Weights of a small GPT-style language model, trained from scratch on English Wikipedia.
Architecture: RMSNorm before each block, rotary positions, tied embeddings.
MLP neurons of a small language model. Each row is named by its layer, matrix (gate and up: input weights) and neuron, and shows model dimensions 0-255. Each number is 128 + 24 x the weight over its row's rms, rounded and kept within 0 to 255. Numbers have three digits each. A neuron's up and down rows have the sign that makes its largest values positive.
After each neuron's rows, "fires in" lists the words (lower case) most often at its 100 highest values on Wikipedia text that the model never trained on.

L4.gate294:155108102109141141093145130158148152101102119125107105113113170125126135123152135096185097092167094159108147127098151120142147117129125134142139135121152130209108107128120121116180124136113096105086120164131129136076131083108110120135182144143111117080131120132098131113113110090136147114076109112150156154141139125136127077162138140122106128148150137092114136098130098095171070081108097122144146137133142145102140155128134168178092139133152121165143121169165112071148115170163130092118151150144131146075150124122120120170114121113149156122130096138131097103138136143137107147170128143105128159120107100113078118114099098118162128125111126113181130129123121119137173121135124090116133142119123138106098154145107106150178136092125138145119110119089143145167145144099106
L4.up294:126121082123130124088133128132143157108126107095137097127079118115175122092099095090135108135131110107149062106132124099121161179138105147099111135115124165159077076130123112173106128116099116131131125155112141108111159135140154097116130162139090104101131090110115150148121121079162134103120155132103167124124125119139110122096112138117117083125148140150110093114078093089157172118142115146124132147098125164152107145093130162170103145114072125150091119130176167098124134176107086129130142137153119084109119151115118117131116123133119114164121136117142141071087136127122153120138140151121105146149146116125148146101111139108172149099133122173135145155157155141155118105176117091145140105163109154086112096157144130116155103151106109151172152131132151110093127122132100
fires in: "between", "that", "both"

L9.gate645:169143123166138151192124126127091125158110142133119118164117149181138124143120108155133116095146130121154159096107172141143132120147121116102144080147173165136138111161109131121121174138129046108164130112100136113138101139127117149117053176126097128105116155121117115103115157157192147122141097114168169155145129098129127069144096127168096151140141119162116108153129098091117114150132100157138138139117139110122119118124113095127112134114089122124145122182106165093132087125122147134148161132131133129127138173137111072098130164128139152106131099142120066143120132120135169094157153156135123134154140119108134121119126127157081131158131153116123133144157141114119095126165103134104158085134109100133148130104155137121128143119189116132154107124138085129164132135146127
L9.up645:117123124075107146117147135129140168146134129151147126116156100145139091088128150138115156143133142075092098104088105113124129168083122138134116145116094128138135119124127136138145125114176142108143149131147104172117100097091112131106063134150110099130173116135120113124151093133105151133174129076194135107125133130111146134110082077103083108136120149072114098150133110114127136150142147123166124123140110112128092161105119108137139085109091102180084143120121121124129166102157143131168120107129110137132093146117120163128117144129164095137143110134133117067113086095130132076155104169118101152118112105128142108142112160122105133109112122156157143147086100133128120150103145096147148117136099127113120162128101168132182107179129184114127120138131157141140126111115172
fires in: "in", "to"

L8.gate506:130133128156143108102128162144136077150074144120111107131137133113123098099117092136125108109103110156126146123129126127123157151163162100175104085111172141106130118094164110171110136090117151121128128122143148129126112147125178123108101126136101144115127066098099096144099146169115133115105136153150172128132161100091154081171137122134127136129086110096118081127121130138109098116128127132144089122121114091121119137166132145106156133126161130131149072123175136128065122122102115119124126133113095128178107141099134087131116151112123124132088106109144129111118145159124153128099180149124120136115130129120107155165130131133189149081171099122182119161156122144160142101134112129165165129077149117089172154150122086165132114119151137141145129149124182098159118125137108
L8.up506:101137132139122140145139123105128106120175123149087111112144118130139119075159140105092086115103101109103155151117188092121108111126141071148130140117090108108126142100196104122123133128151109114133127146146124119095136121080155159177125128134142121145131132102078123098165090142189114195114116126127132154173176114154130143119148137142113076095146104131130102174106105139122135124140165164139100103089092139106104159135108142121117119107135108085143146154143125080105099155113097111151203144148130141115131137127136102161142150119096167132141128097187100136141112136144169134162147132135129121138171124122125170144103125116139166141104109139127140113105133136077106122130169113128107176129106133154138128124127110155088126089142107146153104149128121142128147139133152
fires in: "the", "of", "during", "early"

L4.gate699:127108179131172122149130114152144121134130094165131150144117125124138127175170097135126104162104144114132131156090116139107106124104126079079154144119120154121126153110148123111145112168103110145166139161117113138147144107146148076158114098125143146159076127152092113107143147124098131122149133134104102113159134148137167138101120141144148102117127130088126104110106124110134145153120134090120137111119125135144119129079141050114148103180105112136126157116125123143131093147087137132089125101155120124144085114126150133146152105097123116147115131141172127165145132172196167100111110106118133115112152154182063136141151133121129121107083126115099143119087113114101124152076110084122135114148160133140147092127112149169111141151130053104131121139094148153124146137111182
L4.up699:169123139138145106126159105163114133149097153127126107132139103181100088161148103168119109162095147127142129157115118138109173127116127088098165138138141134115107150164140103110146129173111158125146121117122126152138147130134170070162127126119187128162088132168130118145110156068098133132145117129088129133139159170168136139116145122130185150110157143106128127083124107088145093122135153139128117124132133125112155118100147106083120126143125091168146148120100139146140130141113124136096124135165108173137075134156139160128142136123125156098107105136159119148162112147167129126109091103108133130085133127170089161149137160145124100115132144101126106125127081136115125160097111146116162113160136121135155128144119130176093125133083080075121110093117101099142155141076174
fires in: "has", "have", "had"

L2.gate443:142145125173156108162140143146079178089101142126106130140171135120135113147123182176117135180125156119113109111155115119159144129110082059168128102151148156138144099091121111139117143127150121120112169106117096113128103143162119142121095102144099160118136100142134087124099116098145117132165110129122127098170127128110166139143120107080156125148095091130095116113122128132109112176126091139135089136119131111115118123123129138108074111192137132167111125156107123146132123154117145151116098142133093110159090087131131158116134134177104164165096131136146142126114137093132110120146098102129126124148152102125114129131110160151189097124079176133136140141128138106131099141120173150107123109136159136173157151114107115153085105136127163144128119123122177131097170112141167
L2.up443:144152136117098086158131119124117136109150145095083128147188170141120070153138150158108091117114161173128086096136100127128180142110152091180120126140165148117117175151122107128151166130130094136133133124096122143108119079117139153147075095129117145123125123134060139131123077104146164150141175117143141119120150100127149129125105127095117138155110064141127126158139140142149130095152079167146164171161103119130126137101133068115146064156152116134083113140147152118128101144143117126128111111116116094145123136141135141114144131101090120148122119121125151088123117148148091117141138143141125162152134126158122103110083181094165127183097139145180163104161131136144151128121133125107148116129122120151111155139114123132120138131080130125098128101102145138128122125116147
fires in: "has", "include", "includes", "by", "using"

L8.gate230:116154100125075130074097136127110142093130132133108148131090145147139105146136117118123163125079139147147082088136117144106153163126114069092134146127086087124073120151134113140116149115148106113137121115129110199099161130140113150132112161136117118107138112148093126094111137110109104128114123132118135134110095120118137140142137138107129136135129136148103137143149145100101112081159096119141115139135129121112135110103116141149138140133114140117094097096160138170137158094142117099175142164108171176124142112105135145139097116079142087117086132116121125086141103187148113141116146124129135095109126132127129111177126163124179165138113151124101138118132200147141171168082104140150145127108121135120131095184154121103157144130164108127149073166125088174129112120097151
L8.up230:120092153165153127123148171090135125163180159136142100138107140134135104131103124084120147123119130145112118110114157117092153129130070064120125109128158139125111131164132121154108149120131123154143125105135132120081088152137117108137124163130100148169165076108158127102137105103107108099107102135129080122124094129148144139111149091132104107131161155149112113147106165117124143110146075182136160130154158133150134105145148129125097113143140092126100146140117062124087177101143112132126136142156147140131120170089140126100088091149128103106123154080068135151116113168131188143130150132158131158148094135150158099143145145156125095153117156094144139118094129145145130114124139127115148106137094097113136118122138125117204125142134117125127069132106119140096113161115133
fires in: "more", "most", "many", "some", "much", "any"

L4.gate119:110127129175109156172121148131117129151129113162119133151149134127132131112162115120070093135155103136149140174085151174105143167128173106125133135115086102117131143149156147102113108121142168122109093108116149083090158142139151138095133120162105125127155117108154114114160119115154103138118110134108144144161120079154160112104136166140188164119151171101160145103173134158065108122077130148088127129105131137147069131141142104116149124127122086142133158127118128095140123120113131125118168117166136141151122128109148125119125140163104197165138137147104140141183103091133118147170112131116116140142091132088092149145135117127136141129145120119137140157137124159153134125134117164121161083131121123116160170100181125123106121078136116112108097112155100112156094143142092
L4.up119:114144094115110101150161079152158139140145099097097121113149145130124127142143144149129110108159088140135136132139120118122187089148115092132097118134113126106125122071132144141127102117111143149121121097129115102138102172099100138083130134088142088108108142134127180097108143113113140130134077131143156121155091138115132095147083114124112135100105110107130106131144112148103123090138090152109131125109123175157102122122132075160142111088081133066132112110108129135136078114150087153164108162149134136087072141097098099132133136140147118130128109158100155121145134095125125126099161109105127117103079108120166105150121128154115138089171150152093126160150111150176150120165158124129134121100132096138126114111097119161114130070091139113141082108134106132148170101141087
fires in: "american", "german", "it", "italy", "united", "italian"

L8.gate456:123127122170147158123094152075129130160165146164116077133135140097106149138132137112109106190164100142177162139169146096118132149138162118105130100093120140129151119104098129160141109117143112130139178163114127112177155118131152153184124075112156143117114114142119138132132162105119123099094112144162134143105128122098105176132134106123103128136135132095101159117107130133120122090108132173121125107147151168151116168129149116133129163140153136109140088145131159149122093087111144144114129147136127138146124144167112147093149164143074121130139142161162115082128120108111111151094098141118149143154141137165093131135081165111126117127125141100168116132118124137097136080089098105128191142107174134139105117136146124158153113084139107139123104156139131138117076112179166
L8.up456:114131121167120126149136133074111095139139141105142134123119120129148133113207131107073127139123095106141139085123126122097103160157099128172155127157155117093141138125090097139178135163128141107107131146167133121111167133144147149084091109130091122154145071132124126111156180121100124124109084086120136149120126100117158124118179084146093124116167116161123119149164133183096142112179131157121150115093134153125133149182110127133114176100138128119134094150151114137144087109131104157129130128131113130131151112118100126101168127156093110148122145126160152086104132161105130176102112135127142121113124141119142149119096135130081123131111147077151102073135116149090140127112084143117141125139110142137165150129150164155127107112125143168114122171132177141140108160116120
fires in: "during", "of", "after", "following", "suffered"

L2.gate429:114143132151178127090144196119178134136132076102150144154144114138131074082119104133120132135153159128136144108150150128116130155139119095147130108152119138091096143148170149153173107131095141127106156142119144085122118090134113151136159128157121171127150109164087097102124105148125100144091147123100104134152146123140137161083119125125149097172132127127112122152151140191135110103163091155163141141100136114169125123111151157141137100150139107101132141099136109137128153177125145151150134177138152114131121134149126158127104154098146103132171155140083123132122094115122089127171165132151137156175163100111147122089143104158143117133131162127118149129152112105130136146145143131129122075143126125148111096150129122138138142081097084111119087079107123163158077105104131
L2.up429:110151141161145137123141161138157163124156116070176120173157123144159094131117119128142128146153145119167140134109090111134122127160106104117110071133108131122112126097141105107152099108089079113112124119132158107129117077142175114125132148153135141134117156177126156137090124127124112147118147120115105137125134130130103119124132088140120156165115131136092131146120111142133132092153149170153171165075115115134137104138111146127144127095142098108113167117120117101126097163130154147157135169138118124135083149133140177101086124125139125162112097094126150107138125163114121105132139112181143135133104114153153135077149148145142105100124107131115156120128143131111187109129080154154109074122118144166094115185096123151135134086117077142103097107080183136178093124114111
fires in: "such", "include", "includes", "seen", "green"

L5.gate374:140140141115162111129111096122096126117119129091131130111129137120107121149133118125119126129164137138137139113168133148055164153140130118147142131131103103129147123104142137118121137112097102194125125137098128111133127186092129123157131111109085153114124143121145154133091140100116121145107104118111114115156109136094099105100154144165146097136165123122168137128139134121100143112150137132169147141079135132082171108120100100183140115127148127118100105080131130079114130139144141137133103121152104147103143140113111090182174113167104103111161099125104123100127156134142163128119164073123150102112060159148086144157133149127157147132126101161111141122141099113164131080114143124179095168093114123114122116179075155127125105103172152096102093078139120109143143098105103
L5.up374:142138080112146126161124098146146150104107122151129162146115136174128121126132115124154131187149129110141104117111158119124153137129091136108120126123135129124125112109165131144130130089106123160109139069116114143116125112094189126122096132136139162143149145156119128134094072140105101143107151156120078121080130149137153118115142129168160129135163127168135118106113147127107159174156107145157126114111120147107101122095132106118120100178132127139103093097135091120122144137130144135106125114157122135116140135120089117132133110124121130129139059116207109109110147136149161123138140097099109128109089145180150167102133146046168134113125127119109137139127126137094093087146147141182139156099152109161104134177110088128139126134140132137073101117156061111087104139124133
fires in: "is", "are", "island", "object", "was"

L9.gate298:112092117065132070126146106121150120171109097115169122148103113160128101099151115088141159117083153130099111122109164135139093097101147147148149122093160099151085157146149136137132151096096116123146108111144129159141125131146144167133125168137124168111108127133120107115135112121128095158079088117152177146120103105097125108095107118129112135120129132141138075115111160160122115159113114138135106117124148123091117136172105118165088140111110127149112116117120114099143125135147138155137167127132107114113110132110137140135147107136078126085145090136125103050164124125136129151151115131113141144131144079102174139126183148105088136103129112127181171144143122078116093107147111124109123118097155166127125156108204128129098123157137100106147147137154144123137123087099118
L9.up298:086148121130116167136157178137132083130108132126166157130161155158140118132134117129144112113178132068201101165106110150148112145139122107132134069130152121081141110120150134122103134138137115106092104116145147135088081116093087134159095143167123125123155114092117142144155132127116104106147095102115184157131123110152131142139143138146140125106151124121113098163168110152154146085136128149099132105169112103094094148071098143122133123064133106139134109125110098087101111110145129146134127111118092144092112110123141131147151129088141154115103161128134120102123145124173143119161123145148102127140119160142119134114087120129092134110150142152110121125110114170138063107107139122138128159146104156091149161108155130113181146102135151117110111111179146100116109132097088
fires in: "in"

L2.gate456:154147141155140147104102123115170105122108132145154130146190112139106115125135113118092098102128106180127142125194154160150120156154089108131086108166143132151080131114151125097145134086128161142198114133111123171078141146125169118116155171173114172150130144099118135122123163121155126127126158078136122139122099157088139129134164091139147167123117143149119160153121144177116115149104136152122151105109140146114134134126081153136118139099100105166123109141083089097170137128147145110127131109135102165154118122118150100172079093130080106119178116134114165134124140120129125117098158129144155137100146160106140121139101120144129134086134124122161157105121094115144101147150131089121144083144089116136121154162138128086116127162130119128115120133120081116112148121161140
L2.up456:130177107136136110123111091092146121106073169164131157139155106138116110103116198122129110125099138156099173128099125130130095129131098149135103080113183112122154119163123092113146083109138168119158117123098124151118162152137153100131104110185112146143162117105114146157150125124110098148120130076172115098117117165123176121149107102111131139166148117101120134138174098113070168152129130110106106123108118115132136147106110122087132129108125152154129141131115131146176139118158147134138122090081142105103116155111143137113136092142129139159164109142096163158121149138149116072138132108115120111153125107107110133134141138131091133098163145153077106111049099104114106174094120127127125092139108096141119157132129162106143121148141119135119161112116170111138147131148134
fires in: "minister", "ministry", "at", "until", "but", "in"

L2.gate526:120181169111143130138095146107175161103163121156121114104112126135150142130160173138111157138113130131145077175115096111102167152142067108138112112166098122137166159110158178121117149169119085133127080139160118135105129134162133150124126139132130109126143145125134130120114130095157170100160136133147137141129121100084098158133095126121124132160149078156149144134129112138119125153145092079071135114102147122136105157100096131125141092111098113131130122158102143126154124093135118116119139094145134112105131145188109135092134123115153139139117120174144095111114140148187115151084124090161100116160172149166112117126154118113082154143128170112134144150123143141176097106122144078147166139134121090116136106134153101122161147107108132159150141096120157159111124125135087
L2.up526:074177167119126124161141129113181122109153126151084125129092115089128116129117146112114140154129170136114109116130140098145157112108084155142142103148137095141167136136127167107138158152137127134114110116161151138109138115167155170132092117131079131117090166122140132132136099117166122103149143123142137174087152132100105156158119105122120132112115125142090136127100060126163132161128142107102106090121170103168092118145119106136146111073093064141108127102162122152134129142129146128124088110120098099113162136175135144101161083111151154098099122174141107140091147164142099113094154094148134118152148117147064096125133152113124130098141123145136125163125137128142118115123121133121109139167123113099168128142150110135132116148145133140163129066096138131080144110157152
fires in: "him", "them", "her", "himself"

L9.gate688:060123115098144135160158121145117081141108100097130122079172148153093107136141134124142155111120120092173087151090102111120139108113145092155132109107187154143125131105129127126167150124156076130110162141084132137143158093108126125128112159078117118153134107164097160147122119056139136121138118133106138106129117140115101130132120112173101140143152112129104101116140173076091091115115104199143102137117149134126154147114151146157093147139170110094146112162107133112120120081138090108129175129110118162106106121136152131128145120155097143117140115137093124093159173173144122143141160118153163111157107102130122142097111148157125183174136106105117124157140132149146139108141129145119159114117164122151131105111144115157125106111160139104106093124148137143134143129118104
L9.up688:128114114106159135091070151120159122086059124128140144094129088124093094118104134116081142115126162137122146158113119129135127117137126063142127102076121156157114109143105120123104131161150164134128114145103130121093128124123114102155113102150099113131141096116103122101135132123110090086186118111094117129087098089128136135136108097122142156135118141149126110095124129099134144138145142100134106131116131081120138122126150127172146116149157101087162110134148142101110140107117098143079173136135143149094140115132135156117098113130134135079098157130106120079144145148126196131097155139136153177154113139140138098090154181150126126136171115123122094136156087135127137129138107138109087151136155110133173107106118130115164131153139159108060140163122165174145126138129167
fires in: "with", "to", "of", "for", "among", "on"

L9.gate573:088095121146135124139143094132132139115161143104136138113106153169114127107151163161100138153145111132113153111110167093100094141120124182124155123143093094120103118125118125129136107113112110150115147158083126134107123130115107113100114155158100147122147134135150125141088084148126167168100099120110130132107120145135121120109121134154099120142124123112152175108121106130119128100125133115121156117135116164108130101106113163144093100140116194137121162160100162103138143133161094107133123082120136161105178145119129111147182144098142079162183134176145098117140139172093128105152166164126167120110092125152110133133111124086140133113149126130104170170131144084151153132190108158112128118127092101175115096113165117145118149102120059166116129091138107127089124154115146
L9.up573:115078146168116171123116147179119157123096126102125131130123164118104113115084091152114153146113145110098125134076105115113107149163154123110136156136110121149103132154173153140159100156129106126099121151134080125132155173120100130163135101140068186145120146149134115138139097091096105153133134128131118126134145123158098144150083154162159154108141130105139113115143134056140157153156134165106110133090122147104141151089126120146107096126140122126101137132126116127182131103124076120108105111124108139132164130132118146121112135124107145152128134184151073144105135144118161083134082115111119118107149105145120106105139163190135108115097136105123116120163115097102127101133118118121106106152146098166122105134127127140109106162120141166146127091127134074105194139121084
fires in: "was", "were", "also", "are"

L4.gate260:167114116105127090106131104163146123165130076085130074125076144131095146060075127126157127107140147168128114142122176131145117153129106163148132101132140148088104137138107134105110138160114116122096105136126148142115135152168110112112123100123146110164143130108129153098131136112115138162119071115161120139086123077098096141082106130138131125126129130124174132126127115118167156139151164111128135132128143190144141154096090181098105124113172106118131128121150137150156102125125146142118169165144109110149147172140107126104132112163142110105127109133164153114148106116121140147130077161097145196135140111128152090146137116149137121159143103149147154136122078130140109185150129115155149131161126124097141157129149093155103064120097157126145120116164137141114115122116122
L4.up260:148086125128102125097118093128158133134161075106135088129103149121099117112076104110088121079141100118130109154110132113129113112159105160121167109116121121137133148121139110145102114153114121135085124112128165126102097099117128133121114171129134120103156140135135126111094118133128102114171144124152111126116074128103098106130112104107187148085106109131096148118139160126163145142076126118151138085142175180134138096140111103113164176139112144078113104131150145170138149183151144150131097110096162109105130192116122110100116113140113174149154131117112136084140145081145134171113085112128109126126181118107163109151120121141121164117138106146112165123159149140107147115154146141124144172155166113127123094112105127093119134085122100133150084105099156127123158099129130
fires in: "between", "police", "policy"

L4.gate383:113127158104199121111100141107129115128129133127124148074083118067136109124163150102113134165156138154114134113104145101124079149108130173118144177135148180072134171156098137131107082136141126123106163127118150121141125119161108117132095082152168168152155134118150116119140159126156174118144101123097105143106124150105106153087156107107179124163113126144132169115105132119148157141129129120131093111115141103137126103146147132117149104098108057100135115111132143147126105115120139106099170096129124150114118110135162153103160105134146099171130098164119093126143131129156083159142125081147128133112121139138150124110129111102121142111143133102176105168133132112121166091130117103145166170157106108091133139137112091124133116120165130167102154147118150171152111122146139
L4.up383:143114208114110116113134115111187123077125119128115127097107140110123098154140098183155137097177113095098107136075130061112126093110146095131107142139136121137102158139095096151157096121168123120115112103130119128140118121160137143155158156157121166168119121134133069130084106140127137114143078123167124083118125154134113137115146122122108122121139137117142108137088139100115122142081075135116136167139129108071131120128088137105116167103143084140119106102124153116123159090131117164125134135187139138143184185148125153131123136167146127139117088115130151141137174143136132104171118132121132144088115158148112102095093131135158098113122131130129121109120124151122134138129095140129127119151109144161129129152164148113115180152172093151114157132162139117136142153119124
fires in: "it", "him", "them", "her", "himself", "items"

L8.gate19:135145103101100094169094151122154130132148120197116137100102153144123104101104090128108117114111089124151119118149135152141154184088132153148144174117122134123128131106141140120145174136105136103173154141124142150094127134131139143127103158144120169079127136133086108133079142163111115138176124114150119112090155158150122124120112171105081095130131137082153153130133094096166145125145129123125139154103107101180141129111118173116132085127139142111153130159116110125149148131126092124143145139122098157130112132135146083158128167119098139101133107140161150084120098147112118165113094144146165146160156100089145095181170167123131137153124172138100153099108154153179146138101118134133119135143110127120146080093128060104135149121135121132126126143166140134088131162122133
L8.up19:132124063094108110096112166123099127105158114149123148078103136103153112124138128099158104109147125120180160152148131118164155143142123156086176108108073165107127088141163107118167126177108126108122149124127130130144128111104145119138151100173168135120133143137093162099114095101086153091126117106093121119153145095142099153113130137145108139118155162119123138145131134117124138132110128172124135130116132099149128082122136145092175121098136158136148103119136113147149147095147143132123143142148149113117126129129135120144091117166094099118091126115102134164126108115129125109090122146125146131153154158130105097145179137114126166155091126081128149145155158150153132151138112128085126143098093145147140111171141119108196126136152086129109100152157152129048121158086165
fires in: "some", "many", "one", "two", "mm", "cm"

L2.gate211:143171134134133083121147113114134108101123105091123114115152117082125135115149087167142116153151118102128157103123156136174152120161143130142119124124130119056124125155163088142168127096139120146116122165044151141152151127164160145106141094132117105139084159101106117160174151128130122137136119118123166108150127130111113155092130177120121136105154147083079123125118105148164112116155099150131066120131144098105097128151137089119127095141074145132120104137159116098140182137126145139108160175151102099113099124124115091112099150115154148095120117146162127107153097122110138095177175137119163175111099168137118165131100125093126118101116149123109120107109123105104148107122097120170124126153128138146181150113157139158115132138118126104114129127152118118157116129106115
L2.up211:112138099141112109136100117124118155150111093146115121163163071115124095150105161111158097147135113165149157141139082137088094104130125123067159156141124123130144161156129151088167171147150106124133117137138134168116139133199110171112211114110136165140131132118139130130110128148152147125160125142165087156124169135128092120115113153112140121145131112173149100152127134111134080136125148109136122144115109143134117124102161123152166092141114110110082104173083148138119129090124132134154164091111109125096129121104135110124157136091080109155127099141097165129108158136125130138153140093146079098149132152116136114136155135121173071133113155091150123146148134126165156152160127096115142137115135118125131106123138128116160133120117161119088105131134127121110177089103076
fires in: "end", "led", "result", "started", "starting"

L2.gate389:152180107111143124119117113151146108141127139102139122099155129141098133145114117149124128155129150112088136101138162118149148152116153116130119094116143091112146180156146073108098125114133149133148162102100129145116126116162105119131129086108156089094079148095127158166162155170082116103140120082103140118106129121105131113125139167153131125109147132137135146084177126136153133091124122132141110125119142137149083126099113105120146135175160133161123168122183133139140111144120150113120150169120126139124109111066120108090140137125115167122094142149090131152137159098163160104128076161104129180134133147158100095113136175105131137115139139116056150127195111147150096112102123139114107160136131097135120162106113144115104114143121124099113090100166131123094105084103104
L2.up389:181137153108149157167150110129152147129154101113169106123130106156109122135136118146109129144131132133112143134131146183182139117135153120121126114129128095095109157136116077116124139151116147145181103087100110165128173153129136135125100106102087086119095126131105123143167164182119098109148111109126119110085153113122130131081164108170129144151121141112125111105171102175126137159138084166131132159125193137171112097119122105140141107136171126186188154137158151113129117144142119101084105138130157102106169132125114101113124154168128135118115143127129115172164151109164175129074086132118129169129099158151123101112115122100133107120117097108101116135142120145155105136111107119127107143127109123157106139094185108135115136116160154117135122111158134091118104125122152
fires in: "united", "london", "german", "county", "island", "american"

L9.gate648:123126139144112124118150122159154133157135148132116095127123110135143117112124134135143122092110108130126165117130138143071104142145127163132151118160146137142148116073090142126110129096093176120163158166126164150169152134117125143100086112121164154116120097175129115128148118186119160120139125061125096152155151151139090116071115198142151124145165105093136136117137109153185127080094176117138125120131096151122142145154124117112118108127143151108134133120076094135127160100140136147103104161099102162131102119144136142102113135144089119122121115131127112144158139141139156106091129183122118112087170144135152175125139119154165115099108139161129137123156099142157164106129122100147122164068114116136131096122158178109132113150129109152114104140097120108067140130144150
L9.up648:107090147136114115129116090151090125154125125137118116200145151118138114105114104175103120123164128122103124127119059153140097163093113119183150137116082089131118141161095109096124159134058122122149115149119101142122093154166108142127103119129131168091187107137111086147116114128167127101093097120108153150103150098101116099088085137159146119177136153134147081152133124147146151109120161087109171063126130146136138112143127135121102142123124128142138156129122142122128136126125112146156116157094119151129132135126114108172111138143138131164150109148161092131126137148183142130111161092135140145124161128111127113172135113126110105114126151112117102136146085128135131156135094171163200123144101115136119154144122147141112112097134156154130165122148168105127128135152159
fires in: "was", "were", "had"

L5.gate629:105151107121083127090128101138144115156142123146099088121120111106174081097129092123100093144123079158121153148160132126118138110107140123109114126114141140117153104126153124117127148116161134146092145121144140123104150157096151132120097077140122123064147109076107099135130047099121109128150102107135124129140129115141140157135109117150101102172142105160151158112130120137104158156146129154114147131083120110126062084131162125162117128122128119115146148125151117103144141139132124093133135112152110148166091133097159078126164154106123160071095108118102120109122095120130095129112139074115152092153105185118148063180084133171105112081154118125109114147131127114119126131108149109116149109123126094142155121153139093081113100138127141117155137141110112136110128130155153
L5.up629:157087166105099147120133111148113122117170137133119133098124124127110101133178122096091183186099120160165138104125120125122142120138098109117137182074131101124096108141170116130125119110135070136069152155212097116141133125127179151147139111147127149117128137134126098127133095142112150146144096110130146094151147135157130150141091113169097093136151142137112144114085109121150148146135137111122161140102127092111117103130123116148116112147114135134086146145124120126117124154138111120144131136160094107107153155069109107139130135091109107121112091072124113093142154143133071083125121099178137146167128168128146149144110099176084157122120132155103157147107162097135164147126103132123166130112155129116155158135138098124148145118121092113126145083140120129109126116146097
fires in: "two", "one", "free", "season", "five"

L4.gate42:167087138146109132104150150138145136108105179139134151128123152144133115125164167134091139182115108109077113162131149109126138133143172109156132099126156100131107135103119132094120143179134112125124128112133117099059131155120150121098160108136135147124148149140134137124108140086133122165145121098119127126118120141129138110107125070181137127102115117140058132114155137081113135142178177152102130084127100152113114158121126105125105104118093122125134149130123147131133089129134122125159100095125139177135086145134101122122091122080104136150141136138151161163108113121171142080146134107084067175124159127124181124145158182118111147137099124110131098124158087122145135114114160126134088115134142087120167133091134129120115122136130111117181149130133100125119159179152098
L4.up42:152126117093101129122089159171111103119106122142125155121104152135102126095156167142119116121133130149091127156129132137130112161139157109104101125095087144089138145092108121073118092152117123149099118133108148108109190122150106093127156168120132125111172174142154161164130124149126135119151161090125181131113150121125122102129147117155133151129172098132093151120162078095133124123118184114087148093124111114094115091127179143120104108092168163146100175139153170134153075121110135120115120096106138144147107101152143147145105115083127128124105125093114139128138105100149131098173133107123114163127144121098156113139109162153149116130066153126143124152156093113114117116119111137119110132155130131118149157122145119141117157177096146136180128100110114131120168181129101
fires in: "minister", "ministry", "management", "man", "managed", "manufactured"

L4.gate414:171135077125133144160145110154107106128120135138133109144109092095160099101153097144115130125114122112122166143132145131151139083114145124138129134093093148158145138109134099115124138136136154127119117131093155102081171120139131142076104136131094103104111115065167091113185135141154122135103134111104147161140102126122140127154112148090148124144105113118115111102151166176086124145192168148141137101108156185156120107111144124161125136125098185142152130160140144122144137111141103088123100131127136121101135071127122110113138098153121162181118152138137082116103111105158153122150095141117154155159126154114125158187142134136110162101124126123131160166116118135111103148148147097126124153109123171116134146102137144123134084140122144163120155128101065099101100172155103
L4.up414:149145130136208158162111125100090143158175153119101146088119100120089126088177103154158127114140103133131106138106147131150148105120131142131135181140107154121129153146109139170124134133111155134127088133113117130116153105143116138109099156106147108098105144110152156142136178136118140137132112129112117165092099092126195126144144131141158126113068148124108119095139158158081112141150145103147145125103122140171093160144138147139145147116100170139114150115078113168114149110104099118103104152116099085088126117134135114163132129121207139103169113135148089144148144102117140099167137163163124125163124138109106107163143110105109153137137130125139109166123159098132087131105128109156097131142149112133137119117102123113126101114089111142159167108133079156135100128149099
fires in: "french", "german", "usa", "american", "japanese", "british"

L2.gate151:122133121166101141161073152097138136157165071128153122149151130130146109075141090125087167121142164163159135145179110140139142185147150100112120144132093137106114108152160133111097172115139131095150152144129162110129156109157129095084130100118152166147118150133145143116140095088127147129119161131129119182108167116126133129121128162127114144153102089147117131128096174152128137153134108085152119112112118108171097112158152128124122090182147148086120100144110143145131129121103114139128114155111129135135130132139132144156114092145136122125144106133107090121117111144163132173143135144184147135141137106116174145130148110143158137147119179124133166102119098106160106132132129147141135105077105130082118129161123156108144124083132104087162125087089136188160110155140142
L2.up151:131132127125120116145152125136099151140114130148137106133109140116169083107126064123099145149142111147124123147159142164147159151108146094146106139138116113114107129129184125088124145081135126110153135128144104107129133121156122129101133103127139128117087122135171132125109132102088143149119138099128161176115176093112122109126149120128138194135130125148085209142078149171137132167133100111070079104169103109123096092119115119133145133145136141139144115095110116139103119133122134153119107183101111105128125154134127133162122114135121136123138099124087127098136156122112166149131130099166212103126080100133182121133103139105187113156076127121152134171116128121114126126102127133101154111092097115122093148169124126080139103121124099115140146140145101112129118159157142
fires in: "some", "two", "many", "town", "several", "parkwood"